Weights of a small GPT-style language model, trained from scratch on English Wikipedia.
Size: 16 layers, width 160, vocabulary 32000.
Architecture: LayerNorm before each block, rotary positions, no biases in attention or MLP, tied embeddings, attention and MLP in parallel.
Training: a variant of Adam for these matrices, 184M tokens.
MLP neurons of a small language model. Each row is named by its layer, matrix (down: output weights) and neuron, and shows model dimensions 0-159. Each number is 128 + 32 x the weight over its row's rms, rounded and kept within 0 to 255. Numbers have three digits each.
After each neuron's rows, "fires before" lists the tokens most often just after its 100 highest values on Wikipedia text that the model never trained on.

L9.down134:123104132103125114166119146062125171088125127132110109118108204139106048116104110168100168111130133161165097092059122106091172130184137100140118130102162133206093165124106042099116163124180151127122120112113112139120146129142114186146106125157124132103139093146082155129131108117197148121133063127191112103180136156046119105129122162164144188118117154101165107143178155094096130124126131117130100107215120136083135195085151126167058081107170133075157101100124166117132131091172139
fires before: "\n", " The", " He", " In"

L13.down591:056150166187137131116093152118167184160059156151097117098111131127171117138121067143156096127118130101145127184074120152085173123141118087181047148126163176039132148114137087171140152125133171106145076136141137100113092124155168133160103119114122135140105086102134122142099131154172162116119082038078173093115104098118173157187144117115119130192134139117081141114122117133116169120063141124141155155146119143083114151193204110152101188087149084147154142131146094106145125103106086
fires before: " |", " –", ",", ".", " 2010"

L3.down639:128129081205122059091072078135045151082211150129179107177149106147138160100162135146142117099150153116113118053116121167132153076113098198129141149147132117102127155134102140150123118172058155128151148176138155113134126103174124138103133185133142154099129146108150090127077174085121089151087098109098154074156096122093091117072167085137106164101141118094163141136119081151088163186143150169172123137171159116141147075130096123139209138100128135086143171111143133126139102101075106
fires before: "s", "t", "."

L12.down341:089149135158119156069169157164087072106134097136176127175125094173156099075107154115125192118129150158134096117115196131120152134183154115111087113160122138093079083160093100148084106147128128118106170142128199141163124107160127043108082101149104105078116133134104072109136126130135079179155111181119135202136090141102122119119079120125165145122102125099112155186159103106148132072137108170158168096162130109125101114101118140180169117128114131187108171166138152056055191176119095
fires before: "\n", " |", " ", " 2", " 1"

L13.down69:121106122133171157048086137139129112148156138136142107107134092146123115146110129138096169122111152180098083109098204122085162146131111120139098108093122119226107000108092090158098154142093138165099081101124121140136100166155144126128145115206151146107105149126143128099116131106104157183163126139173132133126158104122138119141148127080137119145143132178103156157167141190154085136084140125157146144171064074122143081138168080165083039117150138104130046162185142137149120088119133
fires before: "s", "t", " be"

L4.down423:063110131098104077194141184114148132181136110136156104096088142185095109106052162102160143094097107129099119127168137202111151145129143123086142119132094191119110202119160143134204108125149085112140149151137051101095120147153199112107097114131122121085111144133103159183112116159110100137162129138134119102101145083182162137169147183134127198157107104078163078119106088117092114041113114096124179119138123119137121128110156128175136146106131135150073210107156117116127125085179145
fires before: "N", "ed", "W", "C", " of", "E"

L9.down49:098148124164135090178137160061126146094116110148126138115115152128055111092116092154169169111121143144150109086052162151098112095147141105151145136114142101203107105142161066129101140119180156130141165177132165137125165118177161147176080111121121128126129084135082128129169126136134125130141085109163128129146111132053174124118101131169151141148099120090119120135202159073087129074125106135132080104227148099066132165119130112182097095093165095048185079092096185099139127093157143
fires before: "\n", " The", " 35", "-"

L6.down17:098163105132150093090173147122137181095162090111105135136094170181106105092124157175160154104131177118148148120119172145103109115099116153137155131116095146022126235174108126162182084127128137122093123090146073167164181105154174079119146129104097167100096208130103108068132124116105189122104108102136117192090115131050103111140163112157128144141147144104120144148069130136156109139092123102181128113123141074174117144163156108133156130153137125158101065100144075156096137156096079
fires before: " |", " the"

L4.down544:121077117058195155095125085167115069237135164135163131167128163105121123123126165121094160106113127119137132195123076170133095104108112090117106102108142104141098054109096137064097120097098137096069151135118189148119142118116179174151074176096133118144058120125123123134129142132160106103121148162113129115144152115115120179146162160160098123120124143160074151102199151099160184115141139181131072150197133086114146161176134122190136181091102119136142174133083152159141099123133166
fires before: " |", "\n"

L12.down416:127149122191132096145094150148128124141113150129103085082087101129117093159153122138155184134114153182142168145111153111077201123144105165100104114100018125174159086131096131161172186122107138098147146132124093142145083148142134153109143112076148123104108145135116111158072098093111108155136095134116127129058170129134130102137141142185154099178161141127100189088116144157000105152116158163132156165138121157048112100086153137165123126135106173134107163091120112154173111046112086
fires before: "\n", "---|---|---|---|", " be"

L12.down1:162095168164074102133181163090105115117161127143127146118137110141119129128084047138114139200091104139104152114093089130150119149147137129160097134115118199158116143142124127079142153164185115124144099178110063141105103160114128100143216127137191143104101165165192106152160149142085092095124068185095100154133119171159113134042134184097164116187172059097064062106131136139063117113136144140105153162109166146135105134135105138139106132146105085114112143109148102171190117114115097
fires before: "\n", "---|---|---|---|", " a", " on", " the"

L7.down621:074124112129096112190132105104119151153149129137109101115114197136125067160065107084167144101159141136145154037076148133077099113125131120171105120101126103203097141178104096129126124145125124131101105154088080145141144105145146143103093111143120148075184105162119132132126121133179134144095083133177126127203148070052154137172131157118152176054141143112146108173231148119121132093125128133156127098203095120112137193118128081149103100129145103067130087104143161097175163134124146
fires before: "\n", " The", " In"

L12.down164:176114133103108134136124089131153110062110187124087093155094111162118124152124174102187123190139171119151068179142112073114093121130126082089158118104171106085168159138108104134136079132060142155190090089146053117161143097106107185095173123086159095114118171114113132140187120081125138135132141123173110113145166117081152116135110142163112143167127120118129112093075182199090098112158110087114137185035151101144135142145150111176159190177161160118115181141129140126137147105174144
fires before: " |", "\n"

L13.down259:087188140128122088122107107155117143102104132097111194113108149091083079169204112165070146185183176140138123142115138127104102134149164120067102153134120120164123153175119141152150118172136163108155149111119156093163097118135130136177127081129104182091127146114098057116217111132128125135143095098183126103116148210092098143191172135133089161142112128039045138129134113106118053127113072068096107161137151143166155109118148158107136136138094120081111085138112114130177121163110124
fires before: ",", " the", " he", " |", "."

L4.down587:177111089081117128102158144103149090178128131101129155130069121114065159143104126084113108163099158112096153147068130120127115125087136134157148105128143143095150123136103137083079107099157128110101193134103124109125141117150216133128063083093129093108089094162127076084128196182134155084113091181077079212108112148142102144186073145127115169166217101173170152094177098075148123150127119096139115123157119057149123101131142127115170136145143163167139165141077140171153110155142131
fires before: " |"

L13.down421:147098154101123122123081110100150119150112120156112139118128139137077177121108140178098159122117128141133131112128103142209139105075169087123164163129073089155112088155156156144094080155059129107120150153130162125143184128094110092181069134166102180137085220159128138117234086126141071131142097123173113122099176147106135129124163147194095180088084099109141125159124170082128080125120121152107142113083091155143115109163119148114119124169048117119149082100138174131184143054140105
fires before: " |", "."

L7.down549:130137084211075158146086119157112103133163163131080091140129096178075128140139094120115170152115099119126106182166148156172156150122091110169073103131133116112172194091137092073162119105114148120072139102090162131112134092118143197109119083157115053138126136089170138150174097139132142102120127121113160062111118094180092142149133117132181093092100107141143077173193132153178146167138158128065090147094117147126079097148138153164113153091113096093155196109090172125118199117170144
fires before: "\n", " were", ",", " was", " is", " are"

L12.down302:199154148058071088124181111189151111108128106119111142125086094118166182148104126076130083147117069162102084123103094134109119142085082105110134124139140157130096150132108103126151118148130152128159149089128041080180156095156119131138054109110190098097154099133141115183121126089173148133142081124101083150161143122067147121123121132072102148138150116099113138115159180148072087161115151117126148103117145129181128154078164084166118245106086170141123203098137134131151143139140135
fires before: " |", "\n"

L3.down135:106079113136164100118099147122079078143176171116129083139188109133152166131086140159140133162164132143121183094090119162121160144118133162114116133108133198060130202171072114097096057120157111118148147135142154118062152096120137147088129154126086129056101086150160123112089146170122124171121080100131215137172097100053103114069139090158137188107158111183142114117080117144119145167122126143111122153158138154144161120174092133114161111111115110112134210083086179130104161082149127
fires before: "s", "t", "m"

L11.down445:083151106112129127154129130095128081117075119124092086139143144150126107107148111120171192134171096185116157084133142145144031144151117207164135100098147111185086088109168141118130152142057147112133138128139146120147101103161128142084118117109146143143209102119161159088180159116160114084126067134124081123134153140071168097166136124107103090111180160080124130132255148139137171126063111140147081106152162123103137144132140096135105117148169130112138054104127156182104131160097137
fires before: "\n", " ", "-"

L12.down54:163114146128120096039179150156063103115147139146078156099130075107113095086075079161161069175129151101033097133115133140107117157152153134123119125092188156105171116124122136118205137098115090119130149151136045109126120129135164159156168103152107119162134209145172144114088167119142134131135122142205093097136152065144165136108143133123131129126115065117107088127189115179090138186123126129109143163136145119136136145061165084169135121166132102082147168119174160179118121149167144
fires before: "\n", "."

L11.down167:179100168067137139139147084072180116095052123103135115157116105134096128139113232149109116181134127182090089154188094129177077120114112093101094165138168121109114058132105095128146115116093118099194120106145118091131116111129126129131081132079124136147143075157153063167157133152155163077162154114140151114152118083063144132134106187119115135119129102126118113101096161090044077125105142156070083126100107150113127111146136131116185228144165188130135122142131115134139130164134146
fires before: " |", " (", " m", "p"

L12.down219:116096098126126175051173099132155139176057106124148101126135107146078161125141120138137074110107159157153155130165106183134065094110145139142112104147092143016121122179163142139129136089107176066137101146176112122204111163146131114145113126181078115110133121167145130176170107197098113122153097132145149151084202085120112123141167157160084161154047094130092063170147138088187162129098120110121195141141085113140122132124133127143121115138079142065148123130147109103138139147159130
fires before: " |", "\n", " "

L6.down327:114095132064099109089088142090115097109062121125076114159179116152107162059132145112069127084119162123120094124140084121178117134132124160124163120128109150085130155144211121125112126066122105175128175088142123126154209173174117199122132171176133127084068151109116196099073181154119079127159112109142126100121094085120127068116113162136102143119154065207085138150118153157108162190133122145144178141176143140118105096139101139112069114133122146170124150153120195125121126164134140
fires before: "\n", " and", " a", " \"", " including"

L13.down398:144118144127143170026107164115079148205133186165140128175137116115112124145077078120116155104104125119117053129134162117135076145146122102180133107090119142223114000129144108110167126113133103191075106109151138105088074149120141170111135080129160155133124132084113118092114113131116173154168108140175112093116149174114180099150118180148138128088138125129105148142121123158133150131145115105109165129165126118169138134145109127142125091154167159114152071119111114096133081077188078
fires before: "s", "Grigor", " and", "ª"

L12.down233:114143140132181074123155085137125140102093101116098118143118133129143098153100187131095072188132113132134119170198106118080125146139136159095148113169133142000116106131125122126121170136130155129118140087122066078118170097087112101134124090085134114187171034141115116150165154081120168153173152149063169129141178158135147063092132116137094124077160127100163110123158154098131086139148159122110150060156148131111110128148093116167184208179126149151179131136171152108126137100134117
fires before: " |", "\n"

L9.down438:096142093130097128115107117109101151117111142142216105124108127120110059148111106169056110168186168136134107179081126102142138107140086078177147058168116116030131104098183062172152132069111165112166160156120129123070195154121167078136164150122146087155079161142116157119156113125153121141129103147131167121143120078136113082125130109154130069170124140155153132125144137109133193184129135119127096142068139145162147129123137143125141180132124064145149114152131047093086141168185115
fires before: ",", " |", ")"

L9.down603:121150106100113125178134147093117146078104103153093123117137226146090094134085125126142151113159126154162107091055121142093144140161125081213137106113109137255085109165118060103145129161137140142141122128110147156136142114152117132149123132139130144114145074141083136166162109118163133123109077107156131111183107138061150129148133157124187184135140133108126075152216134105067124093134111127114107099180078144112120174098161090152093052105149112060147085127110181110147120134145138
fires before: "\n", " The", " He", " In"

L11.down253:106151159065121112147162089101154097094098122118155151175151118129101046114092180130080085204146129185119150159123085167169083100095107093134122128160106154058124111146106136148129111136123106145167151134137112111137191109127072095139117112142116119171147127159110070169212119127138122082105078118134156097142122132060102154104143130076089099180164093097199118139126181157098096115146196125086110109100156132173092050131126154121144197150169165080126157147104088117129139115129136
fires before: " |", "\n"

L12.down41:073115143106167091135112168101124155103119122130116142077175107099041115165116072186166170134116145178123125147134114114139133076106163154180088105051147179126181032105076123131137113106133109147131115160114115154152068170113162146121207153087121097123095159146131109086114129124106119101133103165173136119111128160171130091086159128169164132187136086159082050065125133134131120146149106146152152165124150140145120076174154113189100068158101125081108155171104152152149103134158124
fires before: "\n", " |"

L11.down625:169097128205207090061108182132101053103108147073127051136103146134190088125112152177144167142153140145125126145121166096116110139119133186106124121144123156190095181088058136069142203146043159152148147155147116117083103136115162143156135184104128113146111056107144156120122153127090092094177149112163076082119128129141125151137132097142124120094111151107153118098151116078136117089146100091141168121153139201102176174148081126139147159103108096131110135139146123133096095092130141
fires before: "\n", " a", " as", " (", " an", " |"

L7.down498:119116140065128112160100118145089098133130129163151135087116141073139121118119090130077179152170140128176098163106097113125080109125143101117169126149125111170130030135066152136078111118072119152112165133159152153151122181204148082148139154101168165138081148123133146085156124056140088091100135113105109143107142134085151156131074127153145094148134121114122120069115138172104092126103127142196106137199110052093159167101157092149190166130135186118119208157145141143131045155119097
fires before: "\n", ","

L12.down352:099085059148198147100069157199140145165042178115091123122091088124139187128099104091102122179150150114165134116167177114075149146112111117111093099116085157033125179119085097132116107153130141167092051119150143094193178140125142098130097125146136149115115150089085087120120124078119130129156107128063105162146152119114181126168088113101160127177167176153135138134091158099126116159112130121158141093119114146107141109119074103192120171144189141129146163141150139117113138136190153
fires before: "s", " a", " ", " the"

L6.down200:115121066138116126118119079183120101112137172139118198103121174120120121118132151140142172134161153167198111175158133168120083109109129127120098138130203090030133068129110069043178163112064116181103118098214124145116157115127126162080132115093074162123089183069178154102137130163121089130102111119125084139113102112139122136116123156111159142110113150131114121137161122142160151115099164174142165161152134109088141219093141111144173143129118165119144169100178160136083092166118127
fires before: "\n", " be", "t"

L6.down526:123177097185180113128142115165140123109151174092100174135104161130099094121166173120118167118118191127160148134093186136101133154102153139099124126121079071045134062178106176158155140167147100112113190116200152178123137100138124114185096169065083158120091108091120106138201110117083139126113131126112077148088140099102128072153105083147161149169153127148119155141083136141151094124117128139189118134137165058171114123112180154158151117128097185177099139158091132177123126165106078
fires before: " |", " ("

L12.down477:136159155107055084137183089145151133105100162109121081144130113129152154181145123116190149146104097185172052066098116174087087094132108136094145176141149147118099129129123134085102116099125119144139141090116079110115150155099086069142189117120186099099111077140101073146135124080163135141099104145134150179162170182065125133100133129100150147125133145103162143124169236128075109131162134114136111141082202159153133116097136119113142182164119162106102161097065094156177097099134140
fires before: " |", " the", "\n"

L12.down8:118202057129090125085072128118119128089136075143175124145156108140151123112160068087158197148120143152160143086138152148178138143171104162109153068119142148156117092151134108135077134165136156135110113133130180140184154142158110127156071152156162121158053114142161107127116166126061123138147098163120144080136134110102078049109161166168188143076050095112100108125165150125188131098111140140134103122136193056103075108164112127152144126119162128044149126146114157129095106145149136
fires before: "\n", " 2"

L13.down538:092156084099074145107107170094110104116134111183106084120142121154105183170125151107133153085113135168136106096119149145134116111118132209094118120148159113174118138140158158102097153162097146117154116177093108129122142110076091158120064100170132108145062169167137137092135120146067098075174141105175092101136108151127185117105150063145171167148140101172109165151120099105144193190063166106088145196164132154137110173175129052058100122138110153113143143079111188137137086115117100
fires before: " |", ")", "\n"

L6.down386:117149154102150145197117158217095113134170158123163147178200178168165137122112144120195068165109129121100160123137096119180094089094083162115164118078102117087128181113098103134138114124154138147117126105148111144109162109143085150156084160085115063098103125149118110161122129119136203117135133101150161091106114179071085130076176090097166173134148107132126172112046107086039118144109137156114092121122136111129141121187089121160142075108086178123141109126124128124074180137141106
fires before: "s", "t", " March", "m"

L9.down254:107140153146148078146153128174101068161102172165077120107132145124134152060123155181096152142107149142124160132075083160187139101106105234125125145163105109134153129128086069073099131124051125132132105177164129089129157118124116161061118124117101142144143083132119114088171104088148090110116097104141133118130136107108132105153114140218112169129205127088141143123114096099137162156048093128096164171129145139196136070153089133135125155199128140153133105140077177122070147143159138
fires before: "s", "t", "m"

L13.down177:099085129108193120077164131121126137089171074136147186141162100152139142189126141094140176106101118091133134082138152141086124130125123142123115136076031164136088062142094102103121160149139088128096041109170092121151131110176147134129148115178174129157184170154149118162151134100078140128099140119178126082067157133123129110181148070179116161087090132153170142201134170066207124118113099100092129131171144089133128121128139179139177151104124142142095110152095155119158116074109131
fires before: "\n", " ", " 0", " 1"

L12.down475:103132167176126128129164105127111128177190108141162155115103094160098192133124091107027090131162112109123177121106079137135063160117130121145116164182127128116100037181139123132131141179188122108131094151093099110127101124116084107107125154178146176130140162166149168125030130131124118171148112156018109124084095147167158154141113177117115121111143115105160094214135168072158110114104145085101098118193146117122147129081103133129144133137139150133151132083174141094135128120107137
fires before: "\n", "/", " (1", " ", " ("

L7.down435:083159146146059088153101102141104111111080123152129111137147117127133136124105129111157142133177126139095119082153128177165059133165142195134139145176072143197107073124114125122111126139055085152116147181120132106089108117159167101084125145121110145137177152162130151091114139133095140099173095160139064161134077041094123100192142148091116135063170110089143126113192113165166138157108114178088139138107154143162151150140045093138148165151173150130131048097090114159104160179118141
fires before: "|", "\n", "-", " ", "[", "|---|---|"

L13.down65:162093125041132151057130150152131104139133117174150160144138113132157122129104081133117170150153110135112092123141168088085106128152116116153129132146159147135117000102067106186095131117103153171091149076118110127132136175165157113151146089155179140160069126108138178109130119154068111152123125166059115088150168151114182135151144123118133136152117100156150135133207135149074138138113105070155175147133085092124187129128089106140093148183164120101134107118137183090159095108113136
fires before: ",", "s", "\n"

L6.down270:128137117131173087090171099139107094121136136097122133089189142100166131100133137169121097167120170135149115090100122145104183142061167172132139114095123116049111253123080136119085096136127088103122107145138122145187137186101077117119144117096035135137149097088169122127066136161139129164135125117145187123157122143114140179104148128141127151178116064125112111119088099126051160172161117150102138132146078115156146128186153157121171116151064117114138230133106144130100151126117128
fires before: "s", "t", "m", ",", "\n"

L13.down597:056143118166099138082076155144110161163119159147136094090156140104084158077159075150150182170122106146090168113131109124151087130084118141138098143076134182086142081129134123121150084165195134078150152167129156141137157077164116119116113155198128102099117167158115125214086156171145144149115125139153110139092108114203096116091152107174127129184112079039103127127150069120134092096124106125138089142084087151077170101168174130127142139150111142171127126080162170157161110135081159
fires before: " |", ".", ";", " –", " (", "\n"

L11.down597:115086133103136112135132146176100116117136087111134082123114121158105178138126103198083158114127099136085065136144158102085128096189174193132123140129101129182070071093119128104161158111076094130115164131087131094116026132152145150198081161202147079143100094152164081154048105138100119159152137175118124086164121170214144140139162155121127143152102101107127109103200140140169126107182110125087134126153151134119132137088092127170138132149079141127167126105133151118128080119114185
fires before: " a", " is", " was", ":", " an"

L11.down536:101127141076190126090187116090112045071048126159186114142056118119130085125161071084083148142161124140104174147161075126077158113126134147114111101173134155113071085127125149167144143118124117080140169170146132128194126124123122152149130078151040141149118127116158122211159123112087126118139150132167084124148133158082118128177127128050126201147158131131097125102157119144193132122089080116160173148158114166130114145127170131125126140138144104086132122142135109208141108130120159
fires before: " |"

L6.down275:072078142148130159181152115108137127141076109104083148121091137151029159112094126084144145129101083110095091162106136159098055178067114147085117170165090132240165164057067167167115094147134126142129157159133067161145152138162119111141115136156166114178156128127145150143202119116152130159126135119148188153118158097124147164104181159182133098148129126100147130104154113095172140090128140154098158131139158150136110137140092166130097102134088158081109081079111142063118136089123139
fires before: ":", ")", "N", " of", "W", "E"

L3.down196:091111162157142142120135092156085119085142132134185158171146161157125192125156154111160116170143151119121136156110107161106112106071124119152147117103101117053117209134059134117112106173143163095124154119150115112135098136136155122171113168089078140100129088155160122093055147105131159138124162150100177071124101174098024102072170114104124148108118160172161120109080133065120097140159150184156097092109147156127124128187120111090137117048073172135176194139124166136087130092117122
fires before: "s", "t", "m"

L12.down436:119107147187132080129175148113079113111174126130100127120098035158133165153153064130162168113164145132127124162129131102084167128174143163100110120123092077188156086128087127129204183138141072138149109142115101170100070170135133132157182133135155141061115139146124113113056137121150068126134108176157092140085123114114135111087140185183116125175141094104117103129182151136008126131128120101131116198131155120124153091090095142161136096129121144127131190108165132165127107072137128
fires before: "\n", "---|---|---|---|", ":", "born", " Serbian"

L11.down459:105151122133116148065179078086141134133134089096083146133119076094103103081146141182072175125148119139109156152149119151120083117107122168161092121164171155049094099165109155149116075109145102138120157166144136120181184182148095130141098117126130128127120120108109135119151137124155109134162095141177086147156157152127157085147144126116034130134115136128085108124163141123122093075122111077144159137109119037084146134139254127114158095132149116181150225120145096096158144177125165
fires before: " |"

L12.down56:132082099162155149073096159148122122162144111123141156114092099111225171133108067138075179102140147107128136127128169164120165138165102129134125110139025089106110140106127090132131122155162184118111112165143122084157091090184146104137113124119171130084163182093068142127127114105099086089130162096062137132121097118172181082155095148149102137118184145136120154132107132177058129143145137074145165097163140137059147150115107176181055169124150133122094179121152135113166162079166132
fires before: "s", " be"

L12.down129:180171073030147079109113108103144088093113151138099140151099091128096107072075171157120049182081136106098065171136123127087119141144194130152142120109145124079140179109096142134178108111111182118130216105108161105124106102094159154147095157074116122164130133147161098109056155101152172135180142127109151097183107103095168118122194173126131108120112102121125119115182142132101141158134102120141154128154109180154113156207131110098151146144130160122145110126159148098102140150083189
fires before: " |", "\n"

L12.down272:169066162090079099096161136114127113133158113169090096107126125155132161127136145149146093143113135166140114214139069095102107164154131113161118126089178132169148073139030158121132128132138152104146127170064063130146102121127173135129173171134204113144123104148146074168198139111125143104105105185081103071102159102112192075120123169103153128197127094145093128158132132178033093136107097122125101137091124147092126123183131123155113172165158132101114138103163148167152127094135120
fires before: " |"

L9.down417:135109095234191118134205143110118135126163039118125144123146143123113138171127153166107207114198144146138173132113198064135146106097129161107128128096075132125091134159092106174154166180075156158130140128129098130111138152173181099111116158136106151121157128142072079139121128166113072145121125139117082147100121166099108103099114097087131114140085182136115096100113104124025117108099139134166117108118137100157104086140181150169209121096134176127130113126133117150156111092102170
fires before: " |", " (", "2", "\n"

L11.down508:135153140123116102158253082082202142133096093117171113131159098126088134156118157108116089118152090129106120157142061143158053149088095117119140131156128087136102098144162141102107123147133107116110073136075067098111170159120121089133075131165124142160152097189142084156194106143150170106148108159146134173133154106053125124094119159116102102157133125135180126153102140129126059117116191116124148054123127124163100064141082167110177180161150135126127188136095128128154136088109169
fires before: " |", "\n", " is"

L6.down54:118092130090083049110171109133176082194172100105131148099163128131075097150077208086097121120146112107110106072102083157146097183147205120144178151117113132095150117133168107118127155126077124155107163062102102119117112162150125140094142153112120198202100180130124175186097148147095135103179133122135128117086111134100157129163107114160143154149139121127126154138139124182122136081127168134100153119130130152117065168151158110109155190116104142159118140114132122120006150113077105
fires before: "N", " /", "W", "E", " file", "ed"

L7.down240:104120089145143116222122128072083179092098144144121103123087173122069052130081120116146152114148157126127147091012108156078154120142113105134104112113183104195082137120120102131139102133142113142117152152157127154177192109117161146141117136140095152141158076156057119124160122140159158111125078062181112149170137141078130143130138099117151179100134113143133123149170144100090124115079091148193126098176111180108137146099176115162133109095149081053171107143132164135165098108149150
fires before: "\n", " The", " In", " He"

L11.down572:149077106103086110094132181117114132180109090132101121197126129129152110089165209126115135133108088094050099185212081085145096153163168164107157111132220107118133096084115127062156176110095176123111101114079154108112120098119165149191103132123105119116145149118142163138119143116141161115130135170109115112126170097145141089091159144202087157080131098117129123201132084094124104152135105075100149057095113153112097199141094121127173159139114152107141146122170092131117145132098107
fires before: ",", ":", " of", " as", " |"

L12.down64:169143100100158082082151173119101115080116140163104052166147101107162042151111145149178140117110171086122063099138123099068142117137114154095118111039175109117149057100135084135131102105102122146121068104114063131145119167137154124155188084110109139145123118136153102096084119085174160120091133165168118153188181120055157135130180149192147151176100124118100062121189163167114140156149103103150136155122167104175144141178103113129137119158134144139117142113139133123129145167158175
fires before: "s", "t", "m"

L3.down148:104091112141126134135109155128105124114096148141157148066135123090111133087125127182095111110151227104110137094115094153148151132051136152171146152159142138090135142158140082151097126151143058156082145123154190138125153172090138083187127082145123134163129155146121150149113128084119056164148131130171171135144107132098107122115125131166135074141062114183114162154146108115151091141099163151089128130141123113136151127138231139121109102095062155080106191166063159051109168168110060
fires before: " |", " been", "t", " a", "\n"

L9.down445:077137092136109153152090117091081097150092079145143140182124138161094125131114102100133119076176099140086194067109132142136126129188111147138114126102098127230148140126194154148159115131005087124129125141111111098219177076171093126125102154160130136144107178137138105119132128181117116166194127114135109115136148117143138128126108157089074107084151111120153149120240167132121147138094124108134125094144152103081112141131118069130174118133139160075121092119156119188142118155124117
fires before: "-", "\n", " ", ":", " appointed"

L11.down453:108118170131156107168186055136164150111097134081138103152133105120085203160130161109138121155164136154158071188164081162111095175114131123077113127172112108091110101137105137124129129084091149125183113143082105077134156096114122113174071141076138100129188072165107017174152164149099133117146122151144160170130164102073153100118133147127109114156122123126136136110021142116149058101116153123095114063115136161164102081165101130136149179156150132172143167152115115143149124134113147
fires before: " |", "p", " the"

L12.down43:122164149039066068151141106127128108068171143124141080169135122149133113186115104156118168115107122147201062122084091135073121060167143171136155149079085137149103091119099122156107114114113102139175191094075089125088088189137105082121151137176174147165128100134146084137153135125125134138103125157138105140130195188126134148140149141139133114176102096085171131084156180168089152132164116124121113170086204141169110126114124108086135153179108140134137132083133120085183086116102165
fires before: " |", ":", " the", "\n"

L12.down259:135095122049080128108122150119081085066092128189119121138130165103122094091123199164116086183100125159115098164148103138151107130124143141147200153126126094157164144079066176102181075108117149107150185111111141134123125101135136153142087211119156133098118134105161150113183162116119162086081125156067150037149053132147109120083128104131136137106156067079126112128169129184134133129158079116105187103119115136119074191133169119116136183145102134111122167149164143120123135145101096
fires before: " |", " –"

L4.down257:126097153041142102118109162171127158132122126115108122117130126113125145155109203118177118165109100136091103141175118126071150192077145135129169165135108209154148144122186111074115158089099145115169156092106117131071094127108185082075114128181125111193077083058132163171100130182083170102133137146088115103113046118083180120140138161111145136062177141143130146125105106173110122098150112114119159137140118122170128078153181091142156176105117135169089189148126120147106095130149116
fires before: "\n", "N", "E", " of", "W", ":"

L12.down616:068168138149093116081107163120111102139084147125149154134121114139063134132146091108150177107131156140165203168115116121055178121150132077169140082137145168069234101086167148095151097114149161078153188146140139116190151140148152125111145148106099156066156152110167115137097115133196101146129122142114119157157119085155177070088166118058104109204140143142129125119156112126152111130141112113167184090092131100074103129099164119086116102155138130170119093106098102116090114180087137
fires before: ")", "s"